Part of a small language model's weights.
Architecture: RMSNorm before each block, rotary positions, untied embeddings, normalized queries and keys.
MLP neurons of a small language model. Each row is named by its layer, matrix (gate and up: input weights) and neuron, and shows model dimensions 160-415. Each number is 128 + 24 x the weight over its row's rms, rounded and kept within 0 to 255. Numbers have three digits each. A neuron's up and down rows have the sign that makes its largest values positive.
Before each neuron's rows, "fires on" lists the tokens most often at its 100 highest values on Wikipedia text that the model never trained on. A number after a token or word is its count.

fires on: " and" 72, " to" 7, " &" 6, " the" 5
L5.gate560:147159147113141157141161100122147108154126174133116151197167115124138159096158104096148080100103167134129123144109092121149105098109128075169103171106164149129107153114169150111133146130125156123107129137143149103097172155152102099122123128120152131173065116134160072097105129128116151106133130122093152115146117104104083091157115116128148125134146103123082187103150144114141099141156127085151154103142155095085182112144094099137148121105053149094125126171140151072137148125082151129159095125131108138097173090129104173110129129147150094102121127157133124147117084106128135146137152142089141057128120089174149127144110157134132134146137156151132102122109133126118102118117117116105135128146151166142122138142117098145133146132180136116151138117179080125144140123149133
L5.up560:111159147128158147137200107106109140155145104164149118159172125126131119108153126115118151095149174149121152121123098144136099106099136117149116132152112168155104135110136106115109151080125122094136157108095118139117120122139152117122120123148131177127085138122161067131112133123159166094152106142110106113161112134125125094124107163165078103140150128153102172119117148158096120160116135127144146132109171106132149123172124106118167145123106153115125139100156125088136110148082166149108157158117172132160129145081146174097122103173124107149096118175093127097142091167132136127097151146144143090107153119172123089164110124079126100128113096146146123140133146145096081091131140094122107158137152165149127139132138115150133123124155101133135114100147086102131117098147147

fires on: " (" 24, "0" 17, "1" 12, "6" 5, "2" 5, "8" 5
L5.gate1154:126091173140133097158152143116158160161124104130083139127115129149153144114131118119140132096102142090106121144133106141165094115128116130118073111149070108128165139110138159137148113108127189145120116117128123144161157137125126087145166150170136130097162128100117115136100096102125145083115111147096155150121142147099142113104122112141164152110115131078139133111172108115123141100133101137103139160141132111115170138106136122119121116143146139128140127149144095146129082081149096148167144122142132162143128119108163157145136150168148141125165151125120135096154126129108099150143145103169151117170124138121125123121146126149125132136126128105173130136141146116147130125165174121122131134151145114180135114156108131114123122112121107082156120159132103147106091152128139
L5.up1154:095150140162116117108121093135108124128149158098153156143129123141124093149123105120148155151105127129105134144150119151144086119147144153125108148125136115139123150131165110157120118131123074133123154111143135152149125105121149119122129125143119128097131119161121092158123077115138148128138127087105135088152113132135131113153116130142107119122139134125113154108170089131138078123106140110119140119109131158135165180155131167116108088103092159111115147123160103104112132125121183148117075134153120135175120139163109141121109113137162145149126133179153132119119121137118129142113132094150141116164135143140167089138136072120098124080134133147157157144116176147146146145150164113169110079137164146138156107147153099127155138127100143121124114142128154143129095172145172

fires on: " for" 17, " to" 14, " as" 11, " a" 8, "," 6, " the" 5
L5.gate1454:099160131110098133122139104119111120104092154153160161171157121116124197096089128095120098182138126082143102140099119146139158137155092125147142152134115112057139101154143089137123138125135137128128145119124168136112121104129143113122125119144146129102121126116134109157139132106136125066121110130149151135150101171114136154156145140123129158119103162162172144074181099144096153157103107134125084069149144153103125132125135127119132116144124164125126114110108123109138159126135079160138142157127099099143159171147129119142130123126111170089107096120119124136127180197121144101158145069121163149099159152139150105129089140096103124103122112070134164119155132142129140114090153090109163145082139115109114128138123134103082090119128115172136125129149124120111156125083160
L5.up1454:145087127128145162153187107096165111110078149132176092152156166155126145156121164117098111118089133121153111151068145119129126159133091126176156158114108135134144129127095146104128131098139126133107082139165142115146094137146127134130138071090131088093104125096111097153096101091150117133120131109111127101135130138112136104135150139101096097099135143128143144126140095176110116140163123113118124141146143139124125180142151166131099087108085123130116090111099134112138105129107124134158100101151078112123130162169147098144149132132113141070095119099105152121138133147113120123140130122107159186117098146094204121103117129104100115116126116178113164145158163115125168101117104129128143143099090107140089157126121090122127161159071113103122138139123115123116141134134151

fires on: "0" 14, "." 12, "2" 12, "3" 11, "4" 8, "1" 7
L5.gate2119:165134107144129130110127076106133146118128146103122127145095157129152138143134136119144135155154135117088127191099144107137138156136115101095085088108143161104103144112093119138145120113147113124142131145106155117126121120138116186134117155151126135117116122149103160109127113116146144128151123145136123155137145139134123121084110152102120123085120113155102109127122115093113157138136107125120161079124070116091142124085115132137124109135132142170107150143163146102099137089149188121149112138089090145157113130098125091134152145169135106113158141149111116110093135119163139177118106122148112105154144111133101082130115151103102111079125118121132128105090134149138099125110109143160130160156163178128148155154118125145157151108101122131102139162094186135144111128123120
L5.up2119:113169100181141119157169089102141096148139135118166145157090153155160125181152140129108156143172129119125134169125128122133161139152160129089108104117145151147107114122120093165111120133146103111120134094148148135114157112126104148113137171129134152120123135110111156083106114126178081108086136145124116098116087115123140122094140181106151149154140128118115129118130142132135131155153137121117132124095112132113126113132106102134102072125132125160144160131124150143121180135109110128110130138105147134118087093151161134119143135165119153111164148118101111128148151170140115127121101117124137129151112117173146108125116153094109129085145157073113135131148152128118151118092089083113114159123132154104107146106114139139108100099100130159114136127169124131131109118137155

fires on: " in" 28, " of" 17, "-" 12, " studied" 6, "," 6
L5.gate1521:165112146125112118110131154114107128111137104110116110147143141074167141103090120137132150133105117163120131139120069152106090095128162132141086113094115116135096145157129117153121156170122108099150111097115155151118116112096105162171151099139138099137139139080122107142084113143139104128104165152100133128131135128110115109176168146172158145135140135156139141131130142136107152156154141106119163125147124100117130095131116092126148160169092104104149122127119106121116109147123101101167138118125150122150128104166124090106090120139139124083130114151085140136124136086135071119105077120128163095108114173158098150111125100089105175147154107093121120124109156139150155108110152127133143125119175122108114115188139122120127184150122178126125144117121092158148104130149131
L5.up1521:181186133113117124163134125103155108091126131126098137102141179101146123114119107151169088117096147102088133164131071159138120122122143187158132116103147121124155112166113127112119135160133128147127115110142105112130160145111125138161142110095163121166185094094164101109104086128139157125160151164093134169114147165124126154134138129136138131142159123171135128119172131144098170153136123136137141107114180102146137131113073111087100159147130123090101088150149127097088119096140116118130151131109105072140128119137135127123103108156127131153128174136090126113096153127120122127144146138063120156116104118131107153131149124151127143128136105106129113108083156133167150151092142109114159104132163113140159147121120089133111133123152160126136125112155117101147072098106100

fires on: " and" 56, " his" 10, " of" 7, " or" 5, " the" 4
L5.gate1172:116125085147111168099145078106085157125116144129138106106160121124090156127119174121129133114115142124119098103108152110150098130116108123128130148101100128085122130157116077093164171135173135111165136115131134116175086146153151145136141149128123088123131124142118087110122131094112102146139109152106134087141136134148114110191118104147140126109156154142110184155162121116094121142139095102134100147110121136150104112085147178101155116152113136104130138081090187120135150156133138157083110113128145133122100132145110094172119160165146095117158120112116133150180130105121119135140153072154139118077066135132120092135089151124102130122154152160119190103141107114129093164117126149104140134147072153138160107079094084111110099096119129169119200122148101135125130139109146
L5.up1172:158141129136116157111116114139123145115117105141140119142099132112134100115134109099164124126155157119123171168120149106126131128146157096104128122132136146136122129154122118155143140127170117100113139116121149100134128116095123154136140120129124140088155110120119121133167140099078152128126166153123109060122118090142141129090111140149064160106125126127152191120178161169128117143132108123162105129118115119105126112123158129162166136125115129110146115137154131128132118096165142109133098174131127134167166136127086111128194123128133142136086161150162091183107102103155092114135189127147162132175167116149129095122158115113105158127155130106115136112085111173150142108152140102141123130120163115103137142098116159168120150135118125086155139151135055156115128110091120

fires on: " for" 17, "0" 15, "2" 12, "f" 4, "1" 4, " to" 4
L5.gate828:108129139088136145114175125185135127081118139159113125108119084104133080159101109122128138119132123139112127138125106176120151141109138132081131105143088136138091149155123110147129137100135149163093105150124121138095140096125135087158145130150180081110084138177117121163140107120128172179121133141091154127135142124132172139190130095154132121134157118136097143116152099115170154118124141143102131161164085111075130134116146116155112125124114136147141153143123119105119118084123113130135110147120145170096170126121117153153137111114145146123134150192127156138129122079078152102114087168128130124146087171110131120145159120156173135170121126147134138149180082092136111163136149141131134109178126157143121105145119127193133100145133167134109116121124101115058143122099162
L5.up828:097149133117112095098107080124114128130173114126145068154149113144147128149132146143095109129098114150112150128148129149123138100138127097114096104101141125137121146160118141129121093135171104173140099126104102122125091108120125139173141140117083102127071130133152049201107138100177145148155132077131120114118102117102172102137109125114119081136147091101100147141115091114091121139075103130104147134142095136079108146137100104146138100141154108147130102094150136151128126077111108154154122118109098145165123157118152125144037104153113146107101156141128101133141134174159085149157111145136144108101090135100127095074165129128119101142134124126123097148137145133125100156130166158102111130158117133169128101148135138135132158115128142144103116137116132124090127146126127

fires on: "0" 58, " " 7, "1" 6, "2" 5, " m" 4
L5.gate2262:114121076129096148124122128106138150083101129095157110127135111130136156100149109107124089113141124106104163152126158117156132069124139168127160157119106095134153076171179159156116110077082195109117140089132155157142107152145130126121148144116149110145140088168124108104145132132144113181140125163131123102134154072183160174134129121152162064124097140135131122111125117142145083142143119129118104135132080133101161133103095105111151084144082105105127141126127107121136160118127066137149134137116180117158102098134121138135116137114156159129112155097113129156119112120079114093092105121143153119163142157164105117152113124152117155115100082119097141072116160123099132132106135168128150134204164163147114121128146111118119109130117097177136116124143108106087143163145089
L5.up2262:100133153148104114114112119131187066121070147083087149147120147135095144175154141130149112096119130066107116108097091153160089109147119171145112122116132110136173135151116105110152108116118166131110113128140080129130105111098110122153177114143170112202144166146107126086086109142122128125120141110079101124134160144128138143142185126115124091127161114078144133121134138158135086100163124116109103092135108087116112118093120128105108139177104141133147132156193117147097139092123116153143126087163118105140116110115119142158112129090167125145101152139135136144123104175137148122144089115148186129149146147090132134099141089159064118134095148085119147122081132162117108119125100141119101136145111133098151118144136140095116133106108140145157124120117111077157143102158117

fires on: " of" 40, " in" 36, " on" 7, " from" 5, " within" 4
L5.gate881:091109124115138102122148120141104177110142115111122115143120128101085119135095134136112135147115119118124197118122095131153131132129117156111140129138124114128085077122144091119134137105125142132125167143108127165088194122125103108143147106138111119148170144153121150165158141139151073093131111138152109131117139122109110084158131180117146132160095118158112130151123131120097139174151116099108105146113104147109112124139155156134190125176138155108145130121128161127148128158171103126148156110142137143127142131081153131103103115152120120100161133120107116103130083080097107127194136105137133132088141112163172122119121114097094091119178173133115135117126086150131117124117129112103109151118149133111134167139089117152114161113121149141152102140119118138129124155106118
L5.up881:152099108128130153138119120142112148108105141126167175161104107103099128086085140177136114107130107118139135127107133136109125173129100096128177143171145106116103155167122093150148160134118108127092122098104122121084178160115143134148120063173152144107167127132147156122117152096128126084099115125105104137122094150137106092093107182097152140151159142097136113149130162122089086121146129136115143130118154150109142123126107117138154115162164177106127132120132085120130108135139161109143140124108109105136128158133135151120107126122112109116145150108164088094130119131096149159178121107138159141127160117152111112120108100094083167103171167154164116113095119135135148114100135163127163104104143115103116156130094153137112086102123136144117147124082119143125126122154114

fires on: "0" 65, " " 10, "1" 7, "2" 4
L5.gate2183:106161096144118166155101088141154081123151155093139108150093118164125144119129097143121118107095114131122098117135149141116105120118144147144130103124136139111151143163139171164107115133101135082145132138087134118135148148140147158118160150148170151155119151081128159129104115146150139123147112148093130139137147136097123132154150137142121106103122136096179152122120128103106117156116072138145124147161133140135137132131171138146157096131144105102188141102166106147156145137101106095131147106135155126136115153145148132143079146155123104118104120169109141178105126089107095104073131140149137114146154095153146136143129120095120089109108137115104081150118101139095117147096140137093105117124172151092124112153149102145112136146111141129119128112148108162173092161183100
L5.up2183:111099077150129145153125162125151131137127136120160087129153119106135144178148074165162166114170153115151165157132128110155148132092136133170144104109110174125135126116129081142113130137134124156115130135115121138114171117122127118123105101149179123075115142112125153097167116121142111161118084118127101137148162129125145091133156117124106114152118119088139177153156141173098130152117114118109107161128090149134125145119094176112094194129118147108150088165140175166122145085099101153125155146103086101115157119095161135121152109092138147140107146079160137100161116116136178127167155101112104172167155125089106137104107100124095092096141145115130088151165089116122120128124130120160109147143116150115106122149145119132130132134100121113118162142136111130133073131157112

fires on: " and" 64, "," 22
L5.gate1595:133124155116115108160113128171150156137121150139103118146143122106089094143136144133118178117102125169151152126166102111136099118138161103107153112170141106154133127136172117092095178086139107086106109112110089122152151169132097152108114084147113096108144124109112186109138125137122107111128121123131125125123097119078166123145177149177164163092152128093119148197128120095119139133174111092134147133108131096084146082153088153160165097151113171096127147089095143089131134160092119133115149139096123151129149110126138122112138150162123135087115152170112110120125136142114142151134129151129137125120134095120114107156136103152087193131114134132147133127185142107148094080130138101097114095120146135159090130135089157131155152139138118137110150133118121101172131103117106
L5.up1595:119105146120114094115118161140110122132112108114120133116131127117117153077160131107147117125129134114158114107156117100096134094123143138114088140139110107147159140147141147143193110137120082106146158137145109120130132154121144131104110109136146143134120111145125139160077159089126105151171138116128113155175121110113116097129117111122125128090134102142138153149154125114104095141160144120152129124108169158122086136105120146143157114117111153109131099146121155072140140147098159124161172152136146125154120147050115138121118071180133143104115172129143111127165106078135110141140121112132130133103132109117136127103152134131117122126144145117180061147114159121137153093127108105117144087136100151131098099143089083131119124171182123122148126107163085123119106121165108

fires on: ".\n\n" 31, "." 17, ":" 10, " the" 9, "-" 7, ").\n\n" 6
L5.gate1482:102116184102088104102140079134145110078120137138116112146165150104120132130142118154109122121104113087100154131121149101104082151113186131153132123110162166120112100094131118147073150143161126111117169136100136114120146149098131077123141159177144140131104076108132147083113153128135102156118077146102136148149112126088129137154143150101116127133136079154155136124108114100106119129151112122135123139152113136141110077117144115102117091134079144182096121161138125109093138110144101117135137168135107171117084130117142131107143152126114131135101108116148114133145166134139164180178161102150127130144121125109121162159177143088136136136129148130125135106147152109097146134146125174125141155168147130129138112132132155120094140126166108123134097137119130112117089164139148
L5.up1482:076107116078123124132121109133134126081146178134142142122099109119072136145122144125128121106163159082066105108108113131124129150084109141104127139116142124120074129126132118118123141132118152140081117160083137159132148156137116139113096096101118157108137118127104110168127146137089058113137164143125138136086157150128098148144094117113152120155103092145158121156097125142115129121129125137110117150161165199116133115105123132088112158145096133143142090126107180147101119111086113116126071123149137124117092129141128116120113126100117101178160140108111086117133170163099125097149159138124134128134131102176124145154152071121149132108145153085125135077117129184098110133144151144126159131126131159120120101131105129133145130145158116147130083092118156134105174137157142

fires on: "9" 31, " " 30, " in" 12, "1" 10, " (" 6, "0" 4
L5.gate907:114162102087091116124178141154168169103112096133109131153136127134091116101151109131098121115141148109083117141150126140124154139126118097104107113172146141161119139134096124112177113080162117138130115153150123160117122172157118117105125119159094121161116109147152142165123166128123137159114145101101101078148124084137147132100158112126137136129121113135145103105153139146113163124100125103137130127133114085124119099099131098152113148084108106154062100161098110108179114116132115127165155136140118160116117173152084093139112130123129178152133115114189154176123141099148158087137151077152132156133114132140131083125144154149123142116146080128140139119136127101163132142130159116164120109126135132097096088124109159124139148100118095095102148129121121153132122094135127
L5.up907:134115122159125165136124121147137133065114125130113096120157108117113122148128147159143128124105112147137105085088132135134103178077129120142126085157124130138172172109127135126115131146141120082148101141145121104146163115138098139142185099102163114140131132140168121137111154080138119125120113129126144168120132101123092116173132166113118168134101128103126129153143180125136139139159113108116131138145133078097100143141115110113137146119167107102126108117129119087153131085144102159150122121116130110162121123144165161115100131091163129102109120111143111144098140118128151071125147133134128102134114087152063151111138136136142126132138109131080129147079137137105178090145095124107124160153156115129114089158150122135127166129138111167140108136102078142141113101154126

fires on: " as" 20, " it" 11, " \"" 8, " a" 5, " to" 4, " be" 4
L5.gate2275:138139078099113142124117123141160101111150114148137148125115130109118149106102121122126141164138193157148110080099101167111137121128093125186102122155146195115115099179133121121134154121152144128127115181105126112174132099087104151123107137145138134172100133105145157143145129114135103107119125106132132106131111137116115137095108083117158150103111171122122152170164114147100123097127138162145058136122161118132142078101121144123162120117127152114101107114107205157132118167115123134135136175138123130161141129131151083170123135153104121105119128127147139114106159147112103101140120104113114109115175094135159092139084131128084143087136121172111130115138084135138083144142113127104120074094124112133200149110102114095147104131110150133138131120142142137164126098107127
L5.up2275:115106085199162135088104108125141082111119094108120119079153157136093146143131131117086210127124150123145153168102106131154134111105097120180078160127170127134114118163141151112135147104152148140081095144119113150154129116138159120132117087083177129119097130154151140157132149122146138110138124101137156140184123108122129151116141047144135122152099142129098144144141115128096139145145109121146129152171150166147103132116115121148147139139128163126133127096129172150153126115098113166134129129150148139077117117197154129146085104135099125104174093091152132120144139093098188118115118158100124107101135125118109121155165142160112129137153155089102113118161125150103121132129131132123144112156135127134148138125127143131138123111101157130136127154141126128114109150130121

fires on: " " 24, "3" 14, "1" 13, "4" 10, "6" 9, "2" 8
L5.gate1912:182173131119138119083112133111084128083160120152131154132085084146140121102122170081117140139146086127101151151137176121153143091146158092094077083169169109137107100113117142134135140071145108140137096137126131109106103114134133131160139133143119102125127150134154103125132129121154126134129113097180135138122111137145112150100101120141100151141139143127126112135165148118143131108165170152076176115103113176141113138110169151140153148140162125147110148110096118149147084100120144131087155108123141154180147138117081182142152114103100149120133091137099106157135119125128097143093182137192131104140129141111142127115136156137127122155126108128133119173107103166134140120126121164139075131129131119157135111088107161117146123095166127131119122156129114137187123153159130
L5.up1912:109168129121110138130120119131136135138123136119181169108116157140107108148108128157125147125127107111113085125113139144127089078129138133113101121079156081177120125102089163114118110117087102141164121136137125125135111131145104117168129107135103089136130139119058118126146144110166158158141106171125092111141100106132107119146149106159163129157132098155106160123131130132132084099121133152096131150119140147098143160118122116118157112103156103156127144140148134130133093138142122122120110123145117119113183119124133128124145084140110140171150095094119126162109075177102133170143138146143159123130078083139136089128103119141161155165149165116085132109068124115117148131119110143189119173098088139143138140088077119121107087136134134118121131079133162132144191161175095

fires on: " by" 26, " of" 10, " to" 9, " with" 9, " for" 6, " born" 5
L5.gate864:112122109177115080147151106133104120116135102156162103139107078129085165092113150153123152114152131149113147117140118127105152146156146110127132083121153144119098132109107097147145132135131134094146136136146165147104126151118164161095074146145161142116098126105097139117141128106139153098103153176095115170121129140109158116139131147122140111103155106163115123135149102114179105154101155160136132150134101128108112114096140157129107143158119146129193109137110132176095141155149128096141105093120147143160166116103199119116153107092128123165127147119085128145108149133123103103091117095138128142182120123105134101125095138130107161109122177158134140160196147090154133140134121097144121132114099153111118122119136151158119127111137101144125130133128121111124159102107131
L5.up864:113114124113144125090130122119157126120122081130128123140125117142149095154114114159140100128152157154119159134124124081120169134111116091128103116110140111193128151120129144160164091129110138143175110115138106164134103143080148111083147150148104096170144168128126136134147100109102089125127077119136137145132125147145080127108137141148137106123060131110113189098145110139099121155088105104093111133128159121107083112120115139117144090151165120134111134204140165079158086150126115129159077103075131121136107116106149183148147110134115117123106137170150118137091132079151162176104110194120153122118119123066174133108134142150155148125097162137112147101112127125103113077117098148152143140102088107124168100097115125170140115128131128121140125153109125085110144182160119

fires on: "'s" 25, "," 19, " in" 13, " (" 4
L5.gate1081:147124172094151133176137121119142152080157107101155147152107105139143209134117122143153152089116089134150124120107130138117117153117149119117115174088106103135131100163122115104099174149132141106115140098127161129151123125078158140143118101152157145114153096143109118111107097117122145095087122170123103113115167125128114145127143123123120100113146105103130129103136188162155123141142183115145120116162109116124105132095128142118161139125139152111144080120117079161105125135131152152145157142134102115129136097122109131135132145111120116131110111121082107128104131140120144125155168143103148110094155136160134094121119108111113165095164105159110117131106143162156167127118121156140136109077147080087133058114137121121099118128116138092121157168065154098120133084177142
L5.up1081:133155105155131124165124108137154133114127160127116111182115168123132110126152107126153127168157130153145133142089155152158180136135122150104121116146097126130114159111130109107147153137184170111120142156119104149102142121130125141131128143130146153131095109202104119120135104089110157126127108147120186141165119121123136163164110124145136126067133139129105126117158161144170111173140163165130176108137145125142136129107129100107144158159096136107149179089114125103169132133167141119146089099113122085142091130129150149135129170136112094117137133126124132131156078115115112121123133096113097162137134201149109098136131104115095104081105156102109086129139106125144146128128148132093114105103089146103125139147144143072123114153126113147101125165160118071099096127130136

fires on: " of" 21, "'s" 12, " his" 7, " (" 7, " in" 6, " her" 6
L5.gate465:141112129113140157111167158150150177107094110140128120090154122102096120125119149134180125080175105136097131095097105124131087126160101128109113140124162128134147132125139109147146133114130117115126132100147135103126149119161130131126156118145162100136126128151117131107085154108112151134095167093110134127125139119132160146137102113119107134131111135095120117120144094134079122129193144109159124110133113113105131142143115148106174166126116159123134155096136118159152138138155149098191122102135093127109138114086139121121143173143134132124123069142116144114161081117144145078119149088074113094100165130128135102122120155188128169146176108159125130120151139146112185119049122132141152128152093097133141113107146130178087145126113130105116137130122086139159115111131118
L5.up465:132121119111124119133105132106151148129112058146133108144118125111127177077144145157100181125103125106128145101098125127110166117125118114122087107167061152109154134127134131142165141150106090147119152111115120106098150125103114104096145093119130128107165132136106140130123184117134152108141141156092193149099127131148150139116151135105151175099139093124157146125099191091125118113155149128147165147096123089156139152087127126126102128117121150111113102109088111160129111138138102128071083094136135117103118135078135125160157113137159126156140127121097117140158126145148108151107157106112145126137169109080131139144138116143146142139138152115107100139141139136126121147152125121122152096096128090115146113149119154122101133109098117147119135137088088110131105074159172

fires on: "2" 29, "3" 29, "1" 20, "4" 17, "0" 4
L5.gate2270:132130118097141146112143160124183137121126133144125113140127139109099191138100139130164114166161120145128079094147116105119136096134158143169106113099131140133149115095149146180103125145159118137122137115146127156154128142145154128082150126169093132121133118132095132151093108164139152108112153123154127093161098157157129128138099151101134137146094113157150141112138126126094158131156134165135124120135139110095113123075134143115131151108162110127106131066155086112147127160093156116131120147141110161186137141119119121147151106117147145120137086104083120119166094102140153152128099139128130139130099126125136063158150134137119106137078133105160143146127135130151154124087110109129110168152126161119172154142177132168106098118120136189175140148145092139176133132161107
L5.up2270:182099076140132134110119141112112129105124138109154147134123138068095170157117090131127147142124119148134128091140141135126115118127124180129118055106109120138139128147117141133127091138143115136122083085129131131110136132148177092148126132144127129124133123119136129059070153133133047158138174171119179125109146130135116135150127130095113130163096121126113184142119130122136143095131113116134089142134101133139084140193093122109153169137189145167150106165190124158128140108139145134124132110115134157093136108120146103155101109154089137130097107136076100098138088125144111168151079121109126166116112116136117103110129107098110077150145121168109135088143143144130120108084188118112116119153103135124130190117125127127134156137133090065147126146122112133127099142108132

fires on: " as" 22, " became" 17, " appointed" 7, " to" 6, " name" 5, " promoted" 5
L5.gate1949:127132121131139088145065104129126172105108106188154135133131138120138125094102121138129142171075167053106135150123134139115091181122123119125146127110159097087149135144136119135107115111147124108136113116160152122145122117149131104151130186130100169148093091115090130077089116124100103140140137163157123111153123149129109126150107110102095174108169154115092112122142142115093175081168166133137158134118135091139121109178137152132131158148096117119093150136122151147096135135126090134141143118123153123113108129155145089185105136162126145152122129143110085155139151146132105090153172113146114152169146098159101099127135145119117130090136119141152152176158140151143095141130103093109114100135158089138149089140105117142145109114118185120151148111134160115171135155105166
L5.up1949:108144134128170085135106110104110133141117116133143142145116153144114159143084130157113135145141186121129137183092169128135153150144121177128146141153096135154102140162133160162095152112083164109146114141170139135123093159166132084177119136092088100099139130144150189084158155118148116089149144122132157115104130109158113123149115132144173144137129124115102117162151091126154125138106157114142149125138150142141103158158126135127163142147129140170128077126172169128108117184122123138137103112109093119126160155106130160148079153129115141079135125154142139136135136124120098091128086129161099115142128112087139114124120100149178121128147131150135101125132160094126170115093150127158117152141087119141140171117137118109135092163080141147105130112156104089134146112089122

fires on: "1" 52, "2" 14, "0" 8, "7" 5, " " 4
L5.gate268:120127155106148090130091121152151115121133142174177130132124120133128152102112132099140104144113145113156112135126149154119126151161145156131108055135112115160146108140078131123133124154084124132102177119109153146093095121098132108141129135117109075111162137100165157145118109207124116135102140131135084119169147131134103127088121107141144091150173125113149122105149145137162094116133078122131164115167146171115132134173171149126128088106129112168130118205138103098151132131127101096121151130112098110145102144113093171125125158109137149139106154134152108141119121151124146117156160135131138119130084134107157080134153146112158143137127116117083112136106112118142124131136156119169165090111092148136127122098072134148082116136118078111119172136158122106139143178116134
L5.up268:118118166112142086150129139134127198139111114116105154106120125107122133091085154119144126164144118166098134121109115148086099128101102142129109117115145096172116132092110115126130154185130114166126147147151135126074106145146124131147115123121138124119132102117117099138140125157135139134137124085107146126136122110139129120112141120110135147145161130108101161161147154124133124107157115102165176150115149128172124108084129137126123121130137150132119138191145082179130134114103132124113144080126096143169123134142131138114122110128128155145069099118133140097162182133109109116141110119113112114135145150132176102115152123114106127140157151127154150134133118117140182132165119156146111182121150170120105145082091153129095115072162109120105147104141120087105096156096142

fires on: " the" 44, "9" 13, "1" 7, " The" 5, "8" 4
L5.gate1654:120146108183092163137130143115107103140125170139114128172100144121137128138134107118102124125119175149168124114113128138121120124117124155114097123136122172138110119166124129171094143136131133145128084088123132123075155123147134152117125083132159143149139114127123134161178113157115121105117127138148117117108156123087089140156110145107123112140159150152179123139122139128154136122136115153109137140119118108050145106150126122122086120161157104155141168123166105105143147136113103135119113129084129074083149098097132117095118166121134101129106141085142159153070152158126145157104123137142162130117144126179121131047140093105082117113104092137168108105131147077081162173119127136120135128092166130135177111126116104121107124144156165107112136109118144109143106116107186
L5.up1654:137106134095097126131139079118136143116181177132116122127129108135143134097158147112121073073099142111114161141091154140102115122125151109121130130161120139109119177121141145160107139170143113117106112122174107108143111160145117125094144091099110114143145165143104132105144118127109125118074119124133152153153106137138144113135156126139123116155143146122117137116106136146142111157151134103140100127127112148091166095089111151127137122164116141129074117160168134132149143141142136143139153143118142116149131184097121136136100188090168092156157118105161109129102123173150129152146171089156149124163152132120086100143123134118101094133104137130118070151141108127137142116138137156139128120128100164133148121126139120112090103089130087061096099135104121132175086108152142

fires on: " and" 41, "," 17, " the" 11, " or" 6, " " 5
L5.gate2021:116111149143125113135135118168111175139091107121116125167146084133115108162064144135156139136129123138141126114145120126166124122111124137115113103148093129107195116167111117088125141093124113110161074107110112109129118155096119133127139137090156118163157114106104162134116122129125090136165128079135111109154122131120122109105151097132123146075150139131128092122101133078155170071157106100158094143108100124134128119131119120098158093133107127108132110104102128152146138132124108072121114125111116121162142171131138125131114111166110141127095148162114127143109148130138148089115143162110107111106132094183114141102112134114115146146140138114150132132153099136117122146116114134112137125125111132074146103189116150085137115094153131138142116131164116157139106137157156
L5.up2021:127135140136125092173137143144114136145155098103105120158132084114108113114149144143118128119122169100124148148102101128129122126126090157108074171131114096171152144127173150100123115102116119135106138118139099121098178116131121158136125103089163159163169174149159147162085115124166142154152156125130117134123131128088109167114135123153123163146107090139159154091111125098135154134138139131131156114089127150107113090115128119191132121132150170144155141087142141103170115172132080135096161156133121152107139109145152132165126123137132134075126130125120134060146111149122097128117172122098130115139089150150143117171169160109136095110113162130082123099135070133122102138118136141144087134172162105141083130087156127138107168119140175150146123132151127138139103186135154

fires on: " the" 19, " as" 11, " called" 8, " \"" 7, " named" 7, "," 6
L5.gate687:132136138088113146138090154079167144071131128149124158106145112123095131162109135149152173145113160140096142168081084111141149142124087108106176114147138160123143164116172124144129140143167132115111113083115152139129162156159128126173124121160124108123119153111131162140132125132135079124123148142119122110142157095116151104119108138139114143110137121133140154171110136170097154124177169154105159157139162085148085106161184122120177141129117111132157146155132137122079158116117103120143140136111185121134122136148122103190149140103121098130120151153144125125142102085080058109124102118131111137133092118130102113144113105127111132122108163111131194122161126103126135098129117079132128157130107167120100092125097131100105107138153154116098163114140158144178139150126154
L5.up687:141108094127098139126130151103122104165109108107100142158129153112140147138095103143119171148148150152165146126127128152134159076126166101118129120106164088130154146178132117130140105124114115120132127100131098148142148156119120106160136132083127112118100152109125151169152160088163113105131109137167141112159095120145125121124125132108121108150115195128150150133145136121116135140121172134140143113113147113165143156165142143148153137098116115152138080133124145130128143139148092125129123105159106093099118130135116173106110131147132116122123103145142137145137124070093167145099125131127136157114129145133169169134155112112108117127134142109114160140091129095158098117119135142122120126133142099088144102130141158106107157145099143136123163117169139154110121162071178

fires on: " the" 54, " The" 21, "The" 5
L5.gate10:144121148123136154144117108094102121154127188163127161136143098105155156134130096113169105134119135095132125107112135117121106112078149131120137128126112150107107138109134119183084169136113137120123125144142166103158097154108136156077145089154126112081135093140109117106145124162095135139128112121166115086134166139146154115140064119121079134158113113128171145127154145148136100122124117100117134100122141116114143134150135130101134090144106126136117096084144111142160126172121070095136180169117055177179127163121110120144132125121157095083122114162126112097116132138148110178120133117179109107123128096136149124136152116151146134131148134135096159108104117155140130125152122129129144115150107134100114075109139137115107134104146121113127132147129127138130151110097129
L5.up10:133095151083126103134096093136099153105161143152161197131105151130092148151172128107118108128114130120154083138093149128116174144160093154149146138158117143112108138117129136143088141105138118112075115153100173104124138098116135143121148115124120158100177176142131142146135131120123108106092129090127106103130128139112173122115086112139121156099114140102173126171160143117149146125150124141102137153179140113101157120097130173148108137123125112125087102138138124117113146174094163138104186155129149173180105146088115128109066164120061123122127134104113156143158149159145097115158137095134109117101135117134097161091161134112103106165124162162138073150121155158167189127105144124111146135084131131159121100129127109160097120141091089105133124157108119116135164163148122